{"num_hidden_layers": 26, "hidden_size": 320, "num_attention_heads": 5, "num_key_value_heads": 5, "head_dim": 64, "intermediate_size": 1280, "vocab_size": 2531, "hidden_act": "geglu", "norm": "rmsnorm", "norm_place": "pre", "norm_eps": 1e-05, "positions": "learned", "qk_norm": false, "attn_scale": 0.125, "bias": "none", "tie_word_embeddings": true, "parallel_block": false, "init": "orth", "init_std_qkv": 0.0241, "init_std_o": 0.0, "init_std_up": 0.0241, "init_std_down": 0.0, "optimizer": "adamw", "learning_rate": 0.00147, "lr_mult_qkv": 0.4, "beta1": 0.95, "beta2": 0.98, "lr_head": 0.00644, "max_grad_norm": 1.0, "warmup_steps": 233, "schedule": "wsd", "decay_fraction": 1.0, "decay_shape": "linear", "final_lr_fraction": 0.0, "batch_tokens": 131072, "max_seq_len": 512, "doc_mask": false, "train_tokens": 727200000, "max_steps": 5549, "dataset": "wikipedia_en"}
MLP neurons of a small language model. Each row is named by its layer, matrix (gate and up: input weights) and neuron, and shows model dimensions 64-159. Each number is 500 + 40 x the weight over its row's rms, rounded and kept within 0 to 999. Numbers have three digits each. A neuron's up and down rows have the sign that makes its largest values positive.
A block is one neuron, or neurons of one layer that tend to fire together. After each block is what it responds to, as a language model described it from the Wikipedia text at the highest values.

L15.gate21:443480525524494497484473463499421505503537530471439529526468557561508495456502471558507496483511453549425507496447476502426547494435518508596470416489497590460447433473511566497465473527501446440457532517491476486490489532535443502541475515515483487444539540546482485486463417455464450476
L15.up21:539549495532517509547536512571477496473495514490453473533495487527445576462499420577460543498518428517512562502429506494532539508514474480558582517566506523470540521476541527514483463524519451534526478548556496506502548500551465497467469569477458532524557588492509554424518520537535459523
L15.gate292:514512500560498529464468529437515578495557508505501517479519546565453533552586403540455548431471492487459506515457473463478513525496463485506531517438566503476525402533522567599473438580496483499555480536423488469516483584462556504506462501432510552486502560544501530467510518474531407444
L15.up292:520469547444453507468430489522503421566461529510531473543541518608506518449503507527486483494510522499507539497470522483410511488501541485482599429464525451504563434503507509512505467519548438518547454537480572485494486525521480524523445519467485543555510582448455523539444544485534480482
Description: Mid-word name fragments. Middle syllable pieces inside split words, mostly romanized Japanese or other foreign names (Koy-om-i, Kas-um-i, Niz-am-i, Nai-ro-bi), plus occasional verb suffixes such as -es and -ed.

L12.gate160:491512422533579500508439453504507497506595498498502527490424545533522513460616525556512557479390486452498454534550500485554497540476526508432451486432467481507434513502466494547512472465518462591510496462500490476541412538517498505410487520467508431467480538530494404550487514455519435485
L12.up160:467525443540533507556431486539526444539520561500480486532500534594517503458567518500463530506448547568490428513526498426508466541566533495479525400529500515451504483499594430535500504445426434559422457492493420512512497466535545432486462540505459489504527455526474485492534533457485439493
L12.gate256:448474496483483608511495506498483551411477397491538494504424506557468561489528480438494516507499513429551542526542558510523532525408480495494502522497508444505493553476491475540498467412558573510518503477548515482518547485566519489518500518494461450510579530565508430539493546479491497500
L12.up256:489495448514489521579574570489570553495549464451571583485513493534467464508511549476449506471485492477499448527543495478598468481542568484508465486571512561498438440498461417481496553485561537470578486488505563526546492433507490471492523484479501506420488570485562437538506483509543413492
L12.gate857:478502501525521501590525538440525552521596487468579513484489521524488512400613553437540577471421516484512507485489558542579478419501464488475527519490482525574467457577497436521486519509553432565549461469513488531498492468511524532461454553457475517492585544530526529531477487470592485482
L12.up857:459479474486577594474441488497455461547550481452589500463428512528481515520496521489525503510493571506475485528438529578454527439536414528480543547518561434470442497549527555456556565471555518520514529478520519472511509530530579507501449538473450502523524532548479523456508457458458430461
L12.gate913:528485450505601423475497425545438479541544545484459475546456509606509508481535523649409546501446520434480520559405514502477468436498495474473464474521619529481527504525498479551571443571558438534559494492531500512483463545472487496464542533431517490511534553474544453534414511477490403464
L12.up913:478504423542536461520463479513548492518578482462523521475483422586496432517509513496590497529465530539511450451464492535439483457528489509442408494534501491481511517558569458495482512483482504518507499426514446531492500431477575506469500527470477450513565454474465508511562486440464511490
Description: Agent-noun suffix pieces. Final word pieces that complete person or occupation nouns, mainly -ist, -er, -or, as in biologist, economist, songwriter, officer, professor.

L23.gate198:546454542462437553510520493557492469543550493475560505536424474555470539570525447509479479482455439523460557574499563488476487428436485530455485542469564527448525470533563475535475467555430546484472520496512479466482542562530578522488501536485515427472491497420496466570511477499443440473
L23.up198:501492529483510529533560528510474516526572495519411513480449476455467460506569607527542492506514454478492493486510583466534488537479540506538504498474504519458505489435517576536512520421501346538549499449455531534521547541490529481522450473512472431526498556558490544541530495446492470459
L23.gate250:496471513512474528501460519478510454568470456426536481432512572458545485510479525439441509455434500562455527502526539496524448517526528514573560503561480525527506486481598480546496503476579533521505516389443457453532492503511517459509443508519482501531525537451514548510471501492524488403
L23.up250:479517494483478490462426486517533423420542572515581580462523441518611540546462516480506487475485471492532543494486497501556475482513530497505535511484464508465427586513503464432444429467511495477568541489447474498434456537434464488481515501490559480487474520571532495532530486494495536493
L23.gate334:530452485633424545546469523421456481525557502561451491532523452504465495477562507515513488413509469511522523525446456464474455481462438427486585469478545522440524441506557540531521422498524474463496514456486500482483495408431480507521447519447493547516492569468475507516481441440521393531
L23.up334:457493534506444479496489402528494550552499525472478481515463541563515486514531490503497529527454411502544586491442536552490542475448488562470558563547513484495561448451588487469521465512480494542481503463465519449522535508533543544485523477472559507551490601493504443441431536507461509465
L23.gate524:533399451559518447461467556492442506507534432460547422478514523532541537485557529503568510425444475477430548502515467513547450514494497503482573524538528595514497477556525490487500489508535445483475435502493494537532484503445461480479502531470532460470473553520509461520462439446524429497
L23.up524:477432526503533544560437544518470420498538501473535468491536472493472507512537467550544484514543581523522532503501452420498528597443467494555522571528480547499515538493545504471427462509510526560548457510589478489616484471542444527460451532496470512460444473551513472491411477418511470508
L23.gate689:496527495507469484537506529496448510535470536523520546451474516498523498489500512604488491456405531559540584528512414456488491471499450438531555536480475516577499438518541465562545448475413498541500472469520545487538423498465504523480529510502491490474546486536497485563545469432500429490
L23.up689:537422406482511463482548493479497479486514486490551458493518451449452498488489513575505432477545553469509567443450501493414518461511473489549485544493543516498545476543495522470482454498498492548471480599517480466436547468451485435562545485505523485508545487503571543496513478437500473491
L23.gate703:515544502473473500553508550408531532500457405473501517509553520499499503522510502594554544495474481466500501418441495480469553582456526508517541484542523448541508482473593471489507506502464530558471490460511401432464428436419596537449518546577500483474494443496476577547519478544547489486
L23.up703:520516485465455529478491540557526505475568479500495477485500503521417438455497491561513509501568418451549507518497499522560506503503474492467535543512533516412530565457530444508549553494492477462479607498558460505449494483543599521530473477510597481485390485449426571462436520478428444544
L23.gate833:540496547439490518473514528493479546557504518487491484502569452528490480518518485562545542447555496479457616514400548401544508532480542519470533529493489467491542548545550502505514402457555467539446544438487544576472496544494524516477518558529501478457502522480481500522465552536468451514
L23.up833:561499539531474536555497514527514517510498500523472484479640553481481501502475437487421500551513452552451494529461561489493508532616423541464565511556463484506496454521559425430484498509494508523532475545423534523512469451487538524570492478499532528497553458559544477439443594456462429508
L23.gate1108:421506468501466505456552544456478551531504487490471475496477478467503495455516395483462487453543433540471474519455484457451489509474566429549495501540498540466442482558511451511486499490573447482539516528401548504507482541540531443537542490511512520468518491507463522547519450433393496442
L23.up1108:477490475520538558581504559445459541500608471472565542482479505552509505492487510517462518488469477431507534499398452473473482572510516530569541482544502546537465474474464514528478495563560366504506489470525471493502498575490516526465455483474482444524469528511553540481465447488500491518
Description: Mid-word name fragments. Word-piece tokens inside proper names, mostly romanized Japanese names and places, such as Yasu-h-iro, Shira-ish-i, Tok-y-o, also Niet-z-sche.

L15.gate339:479494497524506512482494505461517511487528478451524560454457564406476486528464516446502488489547525523490515497455494581550479503479453437579491496542560556492524528473542486564450438458559491491496531491521496533573534477491469454513460532505523541487501530510492490465490468522450450492
L15.up339:472476516519477498505557538533514482501396511446388529514478439510462457492450528521525484517443501541487578601455542520436533490564535516502504507473505519440447531570557389575424501517514495519547509511515570446474465501570430494509508516530474558469489504579498520483528400426570541474
L15.gate945:458548514448464565487452516507530525531458508512464493452428494569437436565475472487515492469534482508519450511530495527494515481545504494510531486566534533492399507513523455487466399458595447460468414517469517499533522452521565498562457544514460517447520471507523529454455464541509544484
L15.up945:522548496428452539498445487493503437473449449419505508484578535442413493596465624419516507485493562541504567434538543512526536501466536486547542524529460530520529548472471540476437446503509523558459516482474548532472590511466483533524473525478493526456561503458499513544494417538487518549
Description: Transitive verb endings. Final piece of a verb split into subword tokens, right before its object or complement, as in br-ought, portr-ays, feat-ures, prev-ent.

L23.gate22:527486514476603471461510385498620510539556486521478498449560518482471563494498535479526522527407542531504523523430486498491458543564475476450583496556456546485541498585445503520527495539521472493500481549521494453570469508510482538496553490506479503457507539509458539503511524553492485456
L23.up22:572499564499539534497467518437534545526498464501502532485476470457540497512597581564495516520482412511499528578486463444551425534493468476404510512509407573448501505452435523528434543482441470534471465453482541524496543490541496517465506471535516509439522548517470476448495487395547505554
L23.gate326:485489487513481472501442466495471504506414495472520500454483489481444479460461472491505521534505474447437458512498525516493488503506451529475492494489501468506527446489544492483572517508525482527509529508435490461555489536501508468432537533516528464607489570524502525471523519524460505406
L23.up326:437430565485503498501459520538505475497488522510494422490537488510523485443488517450485533492505449457519558460478545507508509540545469539510462567487472521524491482459510397524506544421506457518534510420610528487463510546524516541433524497453494495469468471540457536403501490504509385548
L23.gate376:463455537514436523473479479491523432491486488566426486529462544485489457487512535485457497531558515461493521567452452488482501513565476510449528498496510484518486509505472441479514488464489526532549438484510466509456455477509492502552492565420478466529507495484537487466460537434486469509
L23.up376:349514568474502578537521518458406530507511526474516546504537529517436531471539439503493542516462493518511423500530524501509435532491492486542473504496510489492495488470461507443491483506429460535494486497469524571470437477515536469508419447487522419513433493518495442462492498501482477551
L23.gate562:555487473500572496480463521447464456567596479494556441500536514560467490441449531461463570468470579429521510478500533514496468542561488497515531502471516567475499447528552476516537513533487496510510443500459545445523470521501530443442542532509515519574496483491472555464493493399442565512
L23.up562:590486437590486545533550487427409497511516516504485510442551474532453560486428484511497470499544573503490506525521483446510492543482484552524529451548468498416433474516539523557498529563500462528482448567496553471551580477506515503539509430518494545475584526436498553533486517420418531483
L23.gate673:503509479489449502454498476541524503556471471509462488479534554487446517437461482480462461517583493470541488531459488476460484578480406563415521470498561529503504484464512450603550508622564473489482497523448551424523469479501503465566532477469447546461506551544607554469421469457450538505
L23.up673:511469504494401490476497530561459496501560547547520492503510492516406457508481494505487510498484522510583540539498563526494497455455403525519527511491475516523449560477550464417518473485553444517492421514534460557470508495499489488469485483542432583518468497586511597454418504472487551558
L23.gate875:520435589564436482587493535465506488502582471411529544443509569462461526512441525514435487466504516481476497539498512500485496496446434500568505549533516536450473462519526414524441502478517504483472457503498473524511540483529528492497480589507486467511534512500383465468509495549414472494
L23.up875:490469594539523505486450505476592511518605531463488499446565539520469503531540529485488515546478502496397465524496498461484529458455471513559500544568533587456489457493517531559510453552526496487492529480580463459500495518487464502571396489456459495504512564535522484553463497566506504458
L23.gate1045:419508541497578580427510505468477505567547506462488456527461545486465517511474474477515566501502549464492567480500436516437561517524475508450562453521523519516417473570481449557489499525501508429512595495546560476527518510529516508514489578479454487507482496507458505546526469432562538488
L23.up1045:422484517473486506529448427457480459519450563538544463541551556486477504512435479526509465512481502485402552486479492522481542497580485452484458447509540491464535505541453496468563491476457496483510525570498517497496480537487551517510462505457442531506503452469555477483581576402531470597
L23.gate1156:512542500527477513523563507535523554496538452531573441501499498492481506510476437514515500532568479482483517490516539525544445579473436576494536441518509518455505478483557475533527445561492451581507510554431462360547504463472598434529560477480563548486485514480527567512479520567551511487
L23.up1156:549434507496566526419543471532549514488485444482539534477526538466505495476464455460459508516477496509525484394544490488463428501476504537435467552535458538557499526545468414546512520497414482575473506516541515484509493517473501556484572598513425567508552517539522476523503521472506588468
Description: Head before complement. Last piece of a word that takes a following complement, mostly addressees or subjects of tell/ask/say, as in told the police, announced it, asked Plett, before to, that or of.

L15.gate210:526481462467524446499474559459487511480482462499481575463516554493457530444551500501615520465500472475488514433463533456521521499536496468561599518489490497508491420517527570554504520549509487529570484537462474559447475508532492523452448452514472431567494492477433522461547512456486439485
L15.up210:465495465502530471509482549516520409493496525528527513461532498480478541468519480519538407498514513533445515490465520479490558528495555473495579559533519456576488493520561527484464512477466472505497450472508469489484465503489482471641505514526432524456523452494484448399577465474516576482
L15.gate357:484475493510482497496523524553463529473489556460513567429454497511461505453527439469422503422474504567490520510450465539510539535537522368569469425473463577496521511462452526613522524518503435570496514471484492463527501534454511529507502530443451448502558501490461480539522470515531484447
L15.up357:486501452497451567546536439473510528508487546531525544478446469484449534462550490467429476488516563499486503531476550508501498487470552445465537515498484449531465485541457532536543477517474511477518483430489504543416462523517447517501480543495445436542430534518440524455473484582480470534
Description: Word-completing suffix pieces. Final subword pieces that finish a split word, often plural endings before punctuation, such as poin-ts, Ath-ens, "United States".

L12.gate57:496505526484488554518491530498546480452496479412498542478433496490566542536430470495499502486478468430475498542456425497524414456519473464488525541480519565548424420440433458533505515441510566462532501521557543484542510529537489416540552477578506547487506494458517467476495454506492415514
L12.up57:470500505556475491490484481479539447542491529570467538515423455440499493529477501495514519475489495550572433575596475478476467520540496476490484478535473508507544487507429417522434493539440497485510445474503458514501632499511521495445487525540488499526487479492456581414564440462512528523
L12.gate974:471448495471503515529469541471527430485489514546445497489510512595452538467503515547466516531429432469510533546480466467450496488521476495489538430524542527568450461501479493553474504562466517507532521429483509536537482524584466463480530581449432488487452559556503477468493458534516438540
L12.up974:478489464445588455528489552476493508532552428459528476507519471494517551508457472496484476498461438479532555511535492507518492541599457472480579469492493500541537391500461512569549459509513437549455471522571480476479472471526539474419520481560465490476449456472454506536527428583538476536
L12.gate1075:522494545511486547451456613443507464562517442479470471476490530526573486523512460457442496495505417493507472621508492492463471561549515476489438484475472530493437493511510506495465459505508467523526521433480503503518455511601508447521558510474497508425486476525472435515424443624471551445
L12.up1075:538446509448478570521508551496487512585444533518488479537570543460512497471560531453491523536400502488540536546514588487442506495511506503532512545387532461536489460485479517520529457553507510559525469491496476538485478566485503469485487472542398463490453482574476526585460459441489493484
L12.gate1125:492482493497600511446399453439464461494570422482500458487522547477507480496467514475424531461494537502494506535468556466504478466548397449470467467501473524488474402447543490537570438562540501504517500502534443519516451521584557517438509553481464474459544507495543474435470457502439478470
L12.up1125:492509493491603412491445494479408430575558446490424445473508576444578540558450545462506490516521479516492537465513465424580468504555473454462508494481478513453471506464569520475469505519488502517487536474512454505524456496576529510486530510497511519500504447593509514458493416515501559482
Description: Sentence subject heads. Final token of a sentence's subject, a pronoun or noun after the, just before its verb: "The ship was", "the band released", "It stars".

L23.gate430:501524469531523533437513558472503541516558497428533504474590531480537494498473499545475533516552516429528501464554462617421536460537514547521471521523539462498475392505452521460471492522612461501464453505481431492489523586443529510484493483506499492523483463476513473578559467500526478478
L23.up430:548507534555454550515532574485469590462457493497467529489550460453483562558503468538552551499483537494503545452607561503426518550444544519501559495491497534488551515483478540467499443457477503505463506486498517503481496526530542494572535487543490529513522521501500489500550492535504446440
L23.gate550:479418493491567455534441521482539471481460514477507461483475505419483483523536495511499526450516479484524409465502482460435513451470500540451490527493522530456463455491476470565474474487491501466475506523460637471506479426554522493503514515529420461428542607555498465453468487529483531485
L23.up550:518539500508541471491498543481498568532533484463512517521484503463509499507533547474523525490515485470532496433475548526429548496516484482459502562457493485537575484504572485491481493484488533533554552504562506547561525509468459563459490612487493490448486471478469516472464463549538522537
L23.gate613:546442503484461419530497514505489456606512462471520537520477478505474478466491486432466480455432518487570503462516515517482533468446441501563542489512538429537576529485532478460486494560480536501459527425495499464539468534564506552471549398524493543533515483422547473512553485500493439500
L23.up613:458522475495470511580562522507502528533515540473472542476466492566409442503548526536504515511492496458470535531474531541524458480489500485549465500553515530554457531579545461479417534458559500482478444539499568525497511507447520495532560518536535542446512526491483505484496479497466525431
L23.gate676:492487551438533494472492473541529535513513528483472570470473465498502552472553539536464499474428494492522519442513478553511444443483434487515529521514486476454523544579470492547466528469485520519463533495532470449581521491552471505461459460500528618475504491554541520471518492533451559471
L23.up676:533557494507489557515475450410458460540474574434552520473494555552550527533504518531510572483510472546502516507534501657475462472460511511500457511530475539585470419564491533528532557425501471502500568527508485476520436564511489466514529482515570457485569507526515517544504548492442558510
L23.gate692:427452539584485455573443514514519554476473447437528484516460500519442445586469508500555509443513447527542494535491485522579515524405516534486505525458534500456494462608538478480458486544485514490522488539502528522523479507482527531458471527493520492455604524527443420491427521530526454509
L23.up692:479531560545527508511512531519472534495542505505501473462505474452517526496549595470488538516533518465521497474497482506561463540475499532393585517452468524520525456470516530503459430451483559461514485462466492512540505505499565485508545488475465475477496415469468492531409464581452407566
L23.gate1028:458490513460460403495425503535496489519478455485563503467536467480485511464508530512587554510490515525499472497466540533537504435532494460430542552567525517453491400492469506460458469505478466524494530420613491508498514494534497513476503560508530496520524572498538491557475506582509458523
L23.up1028:595481551523466555595557504529470467495528479476552484451481524558505439487473499484463612481450478455464521465510529432448463489476609477501518508548462403608498481538487485421523494473424537537559462592468507586446435505528519468472569503530396448491462445492471577531510457547522501509
L23.gate1029:473496565492482447502528535499501557498539458481480506507481453490504473486494495537533492468505448521576557498492446471531457514485511508504457580482507432522462453504506481466479537511497531458493449578475538446470459470503522485439478467480537512509487506493540479497553492410487464510
L23.up1029:524513454525499543437517504575500497525502510436491501474508451510484446488488512524445514576498478478513530576498511532450552493528470525489438518511491515518473449524538502460526505495552490558527484505514477558452455506475519460426504485520487544533558584498495525455511462494533526457
L23.gate1080:477456493490571499482499481502476509508534509471459490461492525476507546506528531521541528421452512500537497458517488513491468495487525506473485473484591489444424398540545502470431509461448461447491497476504498549550463484512471506444525497466454484489530511477486472465515559478472475524
L23.up1080:519495515536488503492508516435489536534540527435488501466515557482479471525555491484471493453494509489508500544542417522548584466542485479529499550518376574447511511526475484459526453494509532515494535433567525549483543477516503569420487540492507471530480502440559560475486490437477432530
Description: Table header separators. Column-separator pipes inside table header rows, especially song track listings (Title | Lyrics | Singers), plus mid-word pieces in descriptors like footballer, guitarist.

L23.gate157:506524525544524521493477513529446437511497479527528493497503530462471490530456522535561539447479508500543506453477507460497547472513543508490471437481558547495447496467516430553523453504520534443502426500516533481441504562598557499523500567475482442558518492478473523552600520465468492540
L23.up157:460522494467485507459501457398443529470410542567436463587494543451490530478513490465461539533488558569500500464474492472492469530484464573518458533538495496519539458538521545500505566557486470526515509482523567474482520529461441445487567514515415508540413504463488526517567505500432463508
L23.gate181:492563460485516454534485537525463508501519492507540539504523576511462469520485516503460521508536538529433512499574478512498535511515520488540499505533451596457480485500454502401478498521405494373472512607596486573448478487495517495449458513466507518477437494502502492590539486528507437502
L23.up181:470479511509537489520520484501538580531433471426483558566470504569392501485550513488482512510501424536566458449473498472471473531489519560531501494503489501404505483529498461579579468477530499452576496482551477496472465583560423538459549478557476571474476571528475543562493514581523512491
L23.gate256:525464507489536534567440570519458463450537488511539551499536528424518474530517476496437579452472521493468518510474465552513473591481427478503480508540493579510526456475454507541521491505502427475578499502515482500546514540468531512436555510505501494487512495499569419557510513493449400529
L23.up256:498516547510495537564465522570545478507476478515501439605573459526463516424526565555425570478448489469456528571465557542557518482529537498493496510510486449497517527545436449494510477482486469467531549558509521478420587503441559505462575465516501459538443510508518510571556444486587558514
L23.gate498:496526602540490507490573487481521529539523482529448525435491445438451462478520426463502524470516481536477492511513477530538495528541482518491501439554526513460580516538493535508424448453526461528460524503538569506490564510462565499492521564521524467518506557483454556520531527498420563422
L23.up498:521543547509563493625509532491557551562531492540524560481508427514418493537462521435488516446505536560438470426533469517498511538564516477484535483563481569442514499478451532535550475429494486500516542577455492569553522481414540467498516460467557499533485535545568478508546516478590506520
L23.gate687:489553461507455517510525525456520504519515479465456569488431560510433464451475522524505446488454452471462471439520453492473506531472546490537490554506551476494532453525480493485518497460476529433502502471495545450433443483492501488499497488545401540570502515473531512531563411467479533474
L23.up687:496495586457474539501487551514470554541525446569544529455529574480515434518447428545448430526458402519409512518463516451507475446487500524502596440496503421492468453491565556463501452492505524474522559444486438536508491479424500436509415528470495468523568567497474494507521496544369447489
L23.gate1008:490459508503495515502419503426459543445487490507452565468523516498511557451466598538516496460438492483534499436491486488465572519478442456471528490556479562459504509479471528501499521500483479461494475495411504501504484502525507506482534527465460536506453538491481518533493503497520460504
L23.up1008:463449550476449465515446469445541505502522519430508507388557518525534497453464450426438519514520566545472461467468472507518581508574487519562500530569483455504532500483506520465465593546480502551527531451552559534480566511517514443478542605461507522545517601518502520485533547502456554484
L23.gate1063:519449462565515481513498537572442560465519557430486533459499475518509457555484498451455560480487496493466471557552439478507463537471462480554473499540474541511600481519476483520482431562519469547526477493449517454558481463523459517498445446561596559570525496506503473517498455536506537517
L23.up1063:483510523512476581514544576549402593569473442478472545509495470496434518512463464439420498527517433504516454563509517490427493482541558471504429533463504478514522448473488431521505519489517478490521475458433493505443440516512569482521500526405410496515489438508454516474547478495477520516
L23.gate1237:449500569426455601502529455557540524438565491514447528508517555514517512500433498565512553534497472474515506492415532484480444537417510452506542466522497527505475566516552539524508440461495511511434552507488582478511495463499445545466524495487452492520505472550464542501515532564452519499
L23.up1237:452491439475496614522562480500583499480557437496469525497572530493453468509502591526522533502560564439559568496490427465511496543468531418512485529545475478508520508477484515499572506501554460478490530511505589558466577472525512501495511515552532506560429409491552391564564507525501554426
Description: Phrase-final word endings. Final pieces completing a word at the end of a phrase or heading, right before a comma, period or ==, like competi-tions, stand-ings, over-time.